config = dict(
    n_layer=23,
    d_model=384,
    n_head=6,
    n_kv_head=2,
    head_dim=64,
    d_mlp=1024,
    vocab_size=16135,
    activation='swiglu',
    norm='rmsnorm',
    norm_place='pre',
    norm_eps=1e-05,
    positions='rope',
    rope_base=500000.0,
    rope_fraction=1.0,
    qk_norm=False,
    attn_scale=0.125,
    bias='none',
    tie_embeddings=False,
    parallel_block=False,
    init='normal',
    init_std_qkv=0.0283,
    init_std_o=0.0,
    init_std_up=0.0283,
    init_std_down=0.0,
    optimizer='adam_variant',
    lr=0.00095,
    beta1=0.9,
    beta2=0.99,
    weight_decay=0.24,
    lr_head=0.00366,
    grad_clip=0.5,
    warmup_steps=577,
    schedule='wsd',
    decay_fraction=0.721,
    decay_shape='linear',
    final_lr_fraction=0.05,
    batch_tokens=[32768, 65536, 98304],
    seq_len=1024,
    doc_mask=True,
    train_tokens=339300000,
    steps=5506,
    dataset='wikipedia_en',
)
MLP neurons of a small language model. Each row is named by its layer, matrix (down: output weights) and neuron, and shows model dimensions 0-127. Each number is 500 + 40 x the weight over its row's rms, rounded and kept within 0 to 999. Numbers have three digits each. A neuron's up and down rows have the sign that makes its largest values positive.
A block is one neuron, or neurons of one layer that tend to fire together. After each block is what it responds to, as a language model described it from the Wikipedia text at the highest values.

L20.down47:464513515464541527471477495476504503502456476517532534525514525538537519594576597532491473491503519527436509505545471575504499511501541509545513481537440503470499496522540420547512490485486507539512575504514486441514517498491460423475463541525455518498515467510487498535535530471471587587519340538377508466490471486481424502571515555573444521470454473502600507515482524493564472517449
L20.down53:538521547513526505567598473468446504513469477449452515438447516468468504506472474493437482506553534490395502514458446519457457452613503524449505479455532460477501545519514515470513489473450493540533503463464471532549535428481496445483500485473531462491538460550479521556453517533407471503520489542520503515467561469455466561479569465565462554482561503569544414489522507555476559459367
L20.down170:504449520512569476562551482468467529569484506522484514454479465447516503421529503452521555497469470486465503489474508588542479507667526531516484467494446498511498476437547445539590461434505489595545509504509406515542519462464502483526463548449544549520528494506393461467517482514446493505456448516481549505520496504464471485485549493509411496483534560514551507559471516500508432402516
L20.down191:525425476482540489473539496510483492522450491486517506567450502474492470405520514464594524504448500527532467432504486549539511538698486476483497496494481464556470506492523462496555506547491483639514475445501443470559512477471516565527465567474592565542485533530529448504549505610464459481520383499470538494509542530525504493510528487557447507505541456504535511551532553472480394481583
L20.down496:465467530478508475477547418429522506529497504551517533531502482510631525482509528552505503520457543576532435537512513471488508492419554522502505470558564431487458497517517505495519540464469574544544465488517464508519562506529493557451534544509531543503491461506500573488538485506450553486434326487436424526395524489522549530457464544534548541487520476489497436490476523418501494457427
L20.down504:490432391461510526568533504446489500527562547497540513594510541521626497580553565533458573528489520500460446486505474497487508491584473522547481544515429513510475487593490473473490468499512536535460497473502495517490518513520608538557432502490583444548509497520495450464418534523439552460437383504485524555542516485501468473539460505549523457544520558547506563475513448526480468455433
L20.down822:455444521486525532485465531383526510477488408476409599477469495468564524474478527480459527482553507524539499516509486489502536492574486514552544511450478456555465436458485526511478520458469530562540521489498524526524541455496507524506568474540538523502518484508526584523494495504503555465491400462404546493479596479365367514531466504545458517507483468541499541463502534483541564550555
L20.down915:517540469490541491541480553488549523503491529524540513446418507478519469522624510420475503525529454554519473472531489517444537485603497549564516520468435488490515520523457544483473464553543459509493470505528533536509467451490548519449565466518494514555442471436517576526473443463441474574493441444506481539470549495473590478483487495454475482456486437488513484443532577554482455455454
Responds to: Name syllables and passive participles

L13.down98:520495457484539533447528450477478518517515490437572462512492433454495554531515489488535448487511505405477519517544488512540465527486484489535509450481531541505540483458393525536475496485575601538475400497409464468462477417498475586516540473539594550462523473553456500487555509525421502474478525451477561571541433485495491493590520508554485428469491548483453500482522579401487485478471
L13.down111:452427515487467406525479508401526446593499510473528438499496574548482585575519516542499450550506544575472428523477480442520449513488550456496464470526557497435545483494488529513474515465438426448534487497508563475510476489560497487491451507484456487553498619519501478513480496476540497503512497520502475484535445470488570475495520514432494457481480523530596435537502455456479540532502
L13.down188:548480453428563458502423556459452510457469479471560517573535485528443532559492464532510474487509513502560531447525447471522502557510511405509495468546440493527464573498468452496474471538524549493486500449470519457405473482488496429466439558469465471454415531470482512438497449458427478523469392466524412539530535459515458561544431534502484520539464436490501485502503557486517561450479
L13.down371:472492515525538535501498499490536516462492557459538474502531501445497485420493483448494477495545474493528497490552502495425459489571449486489473517512545443573521496554444531482469536468443407569499545451487550490498575525510481496529483462523374443503487450492450498463525524496482471575537453520502442514508499474489495488440501536544429531447514574453575444545465439403438475504520
L13.down730:478537517407473468533504533497510486483493497461448508534467490481495495507475520497462493525394493534563512429504452464484517544525402531489418515474489501482499513507538433553462470530520463527548451480412489502504500493537516574488584509500566519471474507485534468520552482496506537558539485492467580514503483536524546507443565527476382501548484429439481468477555514518417527468479
L13.down858:571497440510498475414567508526478487473524490525476461519518486595512511446517448544488452472557483528500523519563538501500401467440498563443519480533465510460500549478523456502492476500537520541468433511425448518512557571524462484538499515441526481455561488460453474538562484468478503502526526443518509480492563508522473577544514495482506467462525436479481544467549627527552474505470
L13.down890:516506517522508521483519506483531477553453574454560492506455485568523502538503553487488490505485543550427494516495472515456523493468480524478500477415529566502518466545510479484472470510441476491504531481493430515493530527534505495479495423456553503523472517487491451470563523468472481471524416574519508495492517534485487510478483476495519474523499441536506488481523503445569487501512
L13.down930:571499504493487537539506539434527405463503404462522439575545482491521516405436519517528519471434488503485533540521508526562514450459473541431469477481490561460499516546499432505589536470480474457490467446545485439480562458489530508497481545518491480456463431529510490496508455512494488513504515497441516449405461507511467452437494496452451462452518477553470567503537616454546457463462
Responds to: Sports rank and tier terms

L13.down145:481520512518532549536483507453499517526503517452504506461543439543499428392479518522534539544539461508501537515521575515516589465483449548482571517542510440566511479494523537555459559457485439482469535483504465520540498466527514507519493462569518527492503551519424560470481500495528599580521454589519541477418546569462491559502464499544444446521485518541464540529531446484453514496484
L13.down288:554545514562434464515571472471422403526492459495472453507496480490495461377529438525483538479476497498523479560526462559459504434525506457560507557556510537519484521548591438559468582563455410480548510462512491498571506525487501519500514446526561467483501487466508456472429487523564476422440502516505521525504523492511472465435490466508497494514471452509501500481445510510467534533526
L13.down574:496517494541518494515504492513491332513551450480454524513508463474515500315481510560459500482498476511521526486482495499549501482660450492473544539503492484506561472553513460533525562463459467519537492504487525492533520491506523514464516501553594477510514494497532509547506502558486496457488370525509474499541500412510516541505503482496517476448501531462482495497479492548498514519485
L13.down587:513552502488531472449503503563512422534597494527551520451503546467499555288440520518537570516475432506472467457503511501506550429620541455530527500567439509506474456477486524527528481497476546532522553489536585467549510467530508566478527481537461512520562486571473520491495428468490518478510485447481476536532521496520551454525515430424435547544456516461460538523463414490486528491461
L13.down614:522546529477459489505517408531479466494543480498476491458453526517468486436459463488489530504572556522471435510492514484555499586493516545489557557501526489534521475494485563481425455489463482503477449377505501533508481497555431479493423497477556473514538507520469507546519576558484512521509447609524548517474520442434492538522583451517536543571514610523462523549462495575504485510569
L13.down869:481520491534460519484525521498468462474528488476475467515459503465449431396495483578544458524492479528546471455486545520551577529577466450532515522569521483507477426468480508465561525550500508497536491498581495481572495513494499527524534520483523493523498505529540449501462451498506495510525496462475476505487503460508547521497456484544468503431542499519513409485492417505463454531497
L13.down919:486498509522530488542502499513494281477482474485492490523480489512537499313475456603433496499497465504519541508497502504545497469694471550469543548492520497516525457530507486523517544496475516514534495494466488507524533517492531493485522504554582504547502477477514484535489488556506481490484396506480531536542494415466492564486482472515494501484527526486511496446448466514493512527506
L13.down1023:486466501427561542561517529504436505482522468483524446457554399444528546412520514478512532444512528467515460511506462510536528505448517460490607547486513495549470514496424589487530514443463500529494528477549511411512563473493510482467501433528517480463532532500467476526533464562540506488512474522534510585522496508487558487515494569542484528509440503520469495457512549495454500382499
Responds to: Paragraph and row breaks

L13.down61:488483506455516480548537558530503475484488518520585470498513536451517529323477536494509505452501493541469422486457484500563464488579519550494480429499443558539520512462481497560471557477508452492517452548557509485432493471463594486489491534546554537495490531517483480502528503509479459562530392453454489473477509504478556492517500497484520527475464456445514494523512475448488578516531
L13.down175:470551439499518522472530510491461472532536556517499471476479512501547544412499510502591436510533544539539475523486448476417420575535504491478513482546427473438551506498436488491605508456500492595539510524511510438565523540546499496512547481552461488528448515481552495502449515437455505473475494466455511518550519456499514527535424470434519542489497493456519504500512510584468530533509
L13.down201:521527554481475501502543498455503459454471516478576462432526527600415481397570535495541562520536479588514450484522557471423533445627519475520521550526489437528479509481454575493535536503465508531457537451540460519441514506433531500541497540501540544462486554479508471444456549501518439514544459517472498578501501439489551484559506538497536531487479476489502433468493500524509482469450
L13.down716:413475535499438520463547570470538525468557405466568533425507548487573466624523527488517480471541482525502553470536498524519475510529424489530462452531520501538475520564446524465507493489517561432497522524476460492551490514442498508518511410465521519498517472458549494496475518494493509488543482513498580493527528415453514512456638527455569521561497544494527465446496506441429488490523
L13.down779:435483440552490511488460484487520564498428535431398467549514509531476565534476545520549427469479500463531501598484506473524524528507487475462524485476508560461434510472422496543473552476543490477487485520481531447488487450532539463461554482480447445487510485507460458536482460494581504527525575460571518504526487496503564418488491499498453563513474494515470497467552445465514450484539
L13.down811:429548508555555513497532513512549508545512471458513548514458478465484468511513487500505532564374493454525540521460542462437467541505504668428432381457538471528521489485509400513465559526479488486506534458512468535564453523529474464551503483572575479526525520541578587533423489467501464473560514504476544515446479459504448434501486541532506550488476468443562518543457537494512479574482
L13.down813:479492475503441502460526446465495479559480501421476423485518464508482500602488497532549507575487470497458459509452512537480531473489483478524603450540496528483587515486539469466568451543499410486413522563493516498497471477576478541521482427528434432518511451482538536486477483453492548562456512496500496525549483441488478473490414604557476501489465517481547469544492496535528488548426
L13.down867:536485472410463551519560496463495443505490507555447506525603490555526433404495490522552557533491514527475545456415365422497484496501486541490527530531563488564466472494428501504471465539545496525549532535460479558562513492504483496472536524503528481547517533561477461457522522518488517533593476523471460531547473558538457484578492468504500501508508489496452436504554522506543507437430
Responds to: Before-year prepositions

L17.down870:484546473481586538583562508462454486483494539553515497534519486525495445572577532524527553521534540468555560489491522468524499483413475476561412468465474488570581438488460574475413470506538504501539476481463526586517454499440586464475525512520464518476481511441552541492497572588574436483520392512552474501538480541488496534520503480534495452442507502437536521508475449493599450495473
Responds to: Date-introducing prepositions

L20.down38:495549538489534514442446583505523509503575556518480471475471572453568496389571478485550483469437501511512558515459504488537441453507509509514434482515519479490513512507521484475478511503488463502459525550479510448481503503486553515499501446507553538469520494566494485485563491529467520498500316481510494464480508535487525470556572497567491566509536491500425443538513546446514497504543
L20.down150:478476448475498509524558492473481508498568523502547424499540488528549514568466483584439497505451496437544582547422562532518465466539443477455487448503512517572504480450432591576401564438481550450440442441536468456516427494456537474495460546469573480488495490489466480509525512521561491462508490448469569513525492487476535483486491509490501518426542533424498478466438490540407496486579
L20.down238:511463463418495510580438451551474476519500574521568598448452529528571467360519548525542471474570513478510584542490500513487475552346530479499445539522506474486523530518567509527485519461483458448503498547496500536542534491484466452489366515456549549515522540463494525541503532446548535502538495438484499548502513532541529516480497547551459583472552511493508437548466418526542507455529
L20.down776:500441510566500482570440492527505541486563488519485522488455478494533514568429482528480505498594526406501447497500477517557432522446457471461515530529494511588467547543476539479485483536461483515466592488492554493525540574501444535508491491454433501488467511497549516523589499490564483461478497423447487479497496493445510465450489458526500483536486472471469415519546509548480571466508
L20.down791:428518471546470509496514489520480536516483500425476532546436453500574469436529480501474532447412494480431544547467386524463541473578478433483536509421554489545503447488486523592475478456495513505551422548500515524496502478483464492534518484509439475460496487484482489546580547524480496470527492505538513478445564452489562539516512478462514481546486477392435441485488473538468485524473
L20.down920:492525538457509511518449483470440559508530505523546486487499512534515515508461449441510487491555494558525452392479498566510497465387583542514484476517544440571556479493507489530521554463521511520537493492542420505513543497497429507527515491544535495463535522491492508475456464492516476477522626513483537445507560495419550554531499469447554478483594513542498502482452512498437515580478
L20.down956:534500552442537487400554490459531503511514472551510537393469475486465465454491467481496488454501526505461542485430500500479473455502481539436461453516454526573458502524535481442463423438546461525541551495543504518545455546537540529487591485459501472514513475464515451529468469548512504515563548518498491555522504517490574471546459506535520499524571459481476476502519513535483537557526
L20.down999:510407516486518528412500513508480452578557459491453520453448492524537449488428503572477517455542497536420495493472512443527481559493481581417457512471433474531537441518492509457488493475560498563444448501453522516479521567454479552458459509556516471473486495488526508509559516525457502507472433481493510471499480466455516554468549470480494496511551521483523485460517514509448442524483
Responds to: Year prediction slot

L20.down104:515476560484510450409490536491462457524494519525498524466456539486550449463544532518479489505456511507573502532551440523493475441526514420468493484472496585490560500486477527479474535453552457466507470499460532454485474502550430518479552457521510504453547532478478484506516529458524544547556279562415533522521549499483491456531412509489479500505463527459502423458536525444487471533461
L20.down314:433506466500523494426551485524488513481535461469459448564510467543499523641521512465567549505550434532494415490502507479545470482525488475525472453477485529567485492489482475530484478546525533479538445461496520430475550481466546530521420467544390435495491572474398364475505514459531523482476511487526418457448503468506470467588518490461521525483518517481464504498437473453507474446520
L20.down344:505492462508505493470544543499496450444548509464492486548511451590475458373504506573502439462482566528485509481522487483465532536655491499435490524392515539488454481513455492564451406455454519520519513482504514503524510501513510544506495538457503526554507461449492495516492515466444535478465494557442438529452499476513440541515479482516529489528480578466474419537519443411545453525529
L20.down510:476506501518476452445514457465597514489503517488458541542474531483465518448444530526512475539509529542459513535500527499486522485703438491495450481468485527471510463525504458503529536514482507460466470532469470492527542524555574592477499482547463515547465566477492538441429488513551542538514427556490502583495526462497450510447508490477453516485479538516492435517541507495427497490435
L20.down540:474461497516508492477471569552415558539445512512426550472506434485482455666466558493445497523485531517448541516513412396445440464475479558531530525517548539521519510585488558538456559506445526511501540420472487490440435498473531485445540534470563545515487529514543533530480540456446488569475462470532487502509500509558516501499534532516489539525528547481550415551561514562499484576422
L20.down599:540441512503509513433471470495497473504469477436539494556477506523532476587509511431484461433498501564510493425465438541498546536551553550512511491450541462459436455494536532468474471519492460465496508572444517464473525497545492484506482470398490494523495533511475555472494584475531488535484410573580543528501454564534457441475474535593459561576551483495531473499467442543504519487508
L20.down819:486486543549520513530546476513538534510495527487440476447532549453524536587487463515525509429460510524518510460496542502501497520412470476443485509478508510492476461538428536514554540484553400495432501532577553439494506504507554442420475484523482473526527563479539491541482540545509449523512585471443552476556480492457490496494521541506445589475494460459532518508459528522497488481484
L20.down935:444476532502519467472427521448483490486460491467524451466481496554504505455583466518555489520508504558507516478512468477568565496495515493505457562495492516525504492480457482444557496544461539551445491508489481501589560509484510518511534415483537527552495491542562554475526513548523478566486412548461447511529546486504492512474499536463487469493541499570483506504571511475568385507484
Responds to: Structured-data field starts

L20.down197:461465493467543483537474509511471460514478415491544448514474479527555536546495469537522474508539524486484508521497548484450490441336473562487486515488517505479471486519487526605507444467497530558482501449469513514475563426476525471435539527524469470655466511519449519485620457479473486528443507492556546528496563481464427508494415554507480556477523550542477453499490470535433432455548
L20.down378:556539500510501442529551478402513524535486497503559437472465469493575575477507535431479476539510533508533506509562433499423525540723474528506559465491482468556521538454457468418490523500547495470470481503446495503432535501513490548465478492535544536467433485525515522436590523447491576496510427416451460536514515440426469451486492501442438458438543524456501512412531481487520441537555
L20.down547:592452471510558499444545474505452557464489518487541496508526505527534520714500486564521469495570449532423504489501497466503517529294465472538448531484517563524464466516531551523580564499487434485496503425510569470443505505557581503543510537499466467445526513456532498553496488471480507453451561547423467487522495500546512464551492520399515504529485566517495435526487564567478483442471
L20.down606:502509442494461473460574520580479497518526501507511503473512500502559495542538505534447548463503536513562557510608522467492484491438482468549462558497484508534476524504475538508441516504576523532454424522533520437477467540493477515447505492526554434449552563470456516587495415430558530481565572514484554454558567512422469473422498399472522539440538478484424489568604630547437474494471
L20.down708:483501430510460494500503512555503497488542494506493425411466533517531543544507494532477492496461484517566499493523499475412434544452487530519485444483506539498547514512510537481474487508489492509466477447454517529448488491467454473495500484520486409448561483436458542509499452400526460532464353450526489472529595466526521428510489517530476522465557563518493484502421536469557559596520
L20.down849:522479520442478548517416423542521476445504534477557485419518505513483542400433542471570468475477542500476487516551487516438506445524528512489523503509465436431464481503519488467542484540454483512490486526497493454456495473415523467506549496498497472512558479556505531435557540496484456519473417461557485463473526548491491498531512497494503504573446496507463537452541529552555446515486
L20.down967:507558476523536486493532529504504515445465499533519498474476587476489446447479503505509467510544468480503540535515508533439573423423491398518575498491495593509543469541521486535426536471504496475522455552515441476522517514441473407474569572475556527537568527507486533531519551450465449471541517498564482473534485510448459564544547505472449477534466541505510462450443584554528375504528
L20.down970:475522514459522528523525511525524535543517552511486508480497532466479493338472476464500484484526501509499560492477493476507420452855474526470510536514488500395512473474526498475486516475493515525534532530527469527457451542394526525535558532496491513534488515500534459584616499511504479516492394513502496566488535408490484496488498488479462533500506547550517487505494470494505511432509
Responds to: Capital N word-start

L13.down50:474449479465510475525438449514491503476536551499498503524545494488500458466500469441548493477525513543528513539468451510487500540526463492487501456519546446516479464445466498499487512512468589510568506507567509518535536513501510487544526514598485458515495492496531512501512465500537519507513542525538574476478377486419499542519519547502535544500453523531588532521462505551555518437506
L13.down350:528469519523556455535487515461494472440557482473546474458480488497499533413529503571559507443502517556457559530470483457565539521509444532530556594558593441515478480478469512550425595462520407506510549495521515510458512511478528462510518586500531555411495489512500465400482542449446473596499508480521518504485539491520502487498537528494578547516518519484436530435539534445502446543510
L13.down529:499446523463510452506475529433442479487512511493461489576548481519469378566490475444502510512500511493497405496417509525541426569527420445467501490512512477451534515480479524514446532523446526547525494461488546567545516552467510473453505468533553550436505586482516537532482455484507511450467480503421557465525489516460489502541452538472576537486464477547519464497483565485480534497538
L13.down644:562412491504481525502525469543524461505500491509536519501489462560541525476547465452485543508512532476476479522514507532420468499431482527444535476459523536453509480528555552471528567558455547523481480488484504497502458516474471482546441544580505486514465516558492532549533533483535515504523619510512443446483510477571459532495475429504562526465449517486506466531557536451516558533491
L13.down702:539528451409491555502458451464452482500532502468473568537547492466452428484539533496499466422500532531481538538509528571604468474485549475460469410484494477490491602496463470459487541453474482564468507505464454493445547519478491531500463525501462559484453526473435456454542592459477511551512462476417568470501531477532457441439431529429515468536436573582511485481442506482494510519510
L13.down938:480533546467469428459390580471546536456490525522445527454532477549559499483622521538460511555498471533442484513548538476492472464461515458545495549482497482477484496537478452495461479563489477442549550475556527505478518523470479523458436430508519477479503443528450465515502472476570567505549460536487444520495483500502474447447520507502516454530471493507513417567464456510508435462503
L13.down962:521498480554439476486565485517598444464488473451457523451516372577564449463557565498505488483478475539483498448442502515556518556562490474470519504527517418532507485464463585462486488451516496493511488494491517602505545485478520512468540598502509490487447446487484562441518517473482455539568549467499447477532516601495488525515492513481475484538549458557505528494476524492481421471516
L13.down981:463426406548460498486570562489489436490519530510502507506511507525529581539464486500489538480519490507474481514522486510486561524561517524567411532509642465488449478475508465483533536472536439484500522542561448584395552490447503507439480457478503505505461435489476545518510465473529442488514472465557512436487520438549480489466588568487468538504448535510495456501427515535434485526510
Responds to: Passive participles after be

L17.down635:497507491532490469516479495515495282479509477506529482514493521494489481339511472583433524470509480529481547477473537490498501480676487535462555559470498479513534457508504501499528522478535472490541485527487482479556491485522533499487497530507587491527506476478537504557464502529524493520471398509513521513518478374448524584491425454465508518479542546495510500497439466510471521573481
Responds to: Row and paragraph breaks

L17.down735:478421485494505534482561491491446487505549464472496511513511499473511508547483478476571488489562583565540450505502468556525496508568520516552482504447565503468617505529522489400395453489487548541536471485459519492510414502522542478535520446498521477470499555475427489503512475544474534552519517464548454516527531483542482528491511514493482508474507580526601448456564434533465542564492
Responds to: Passive past participles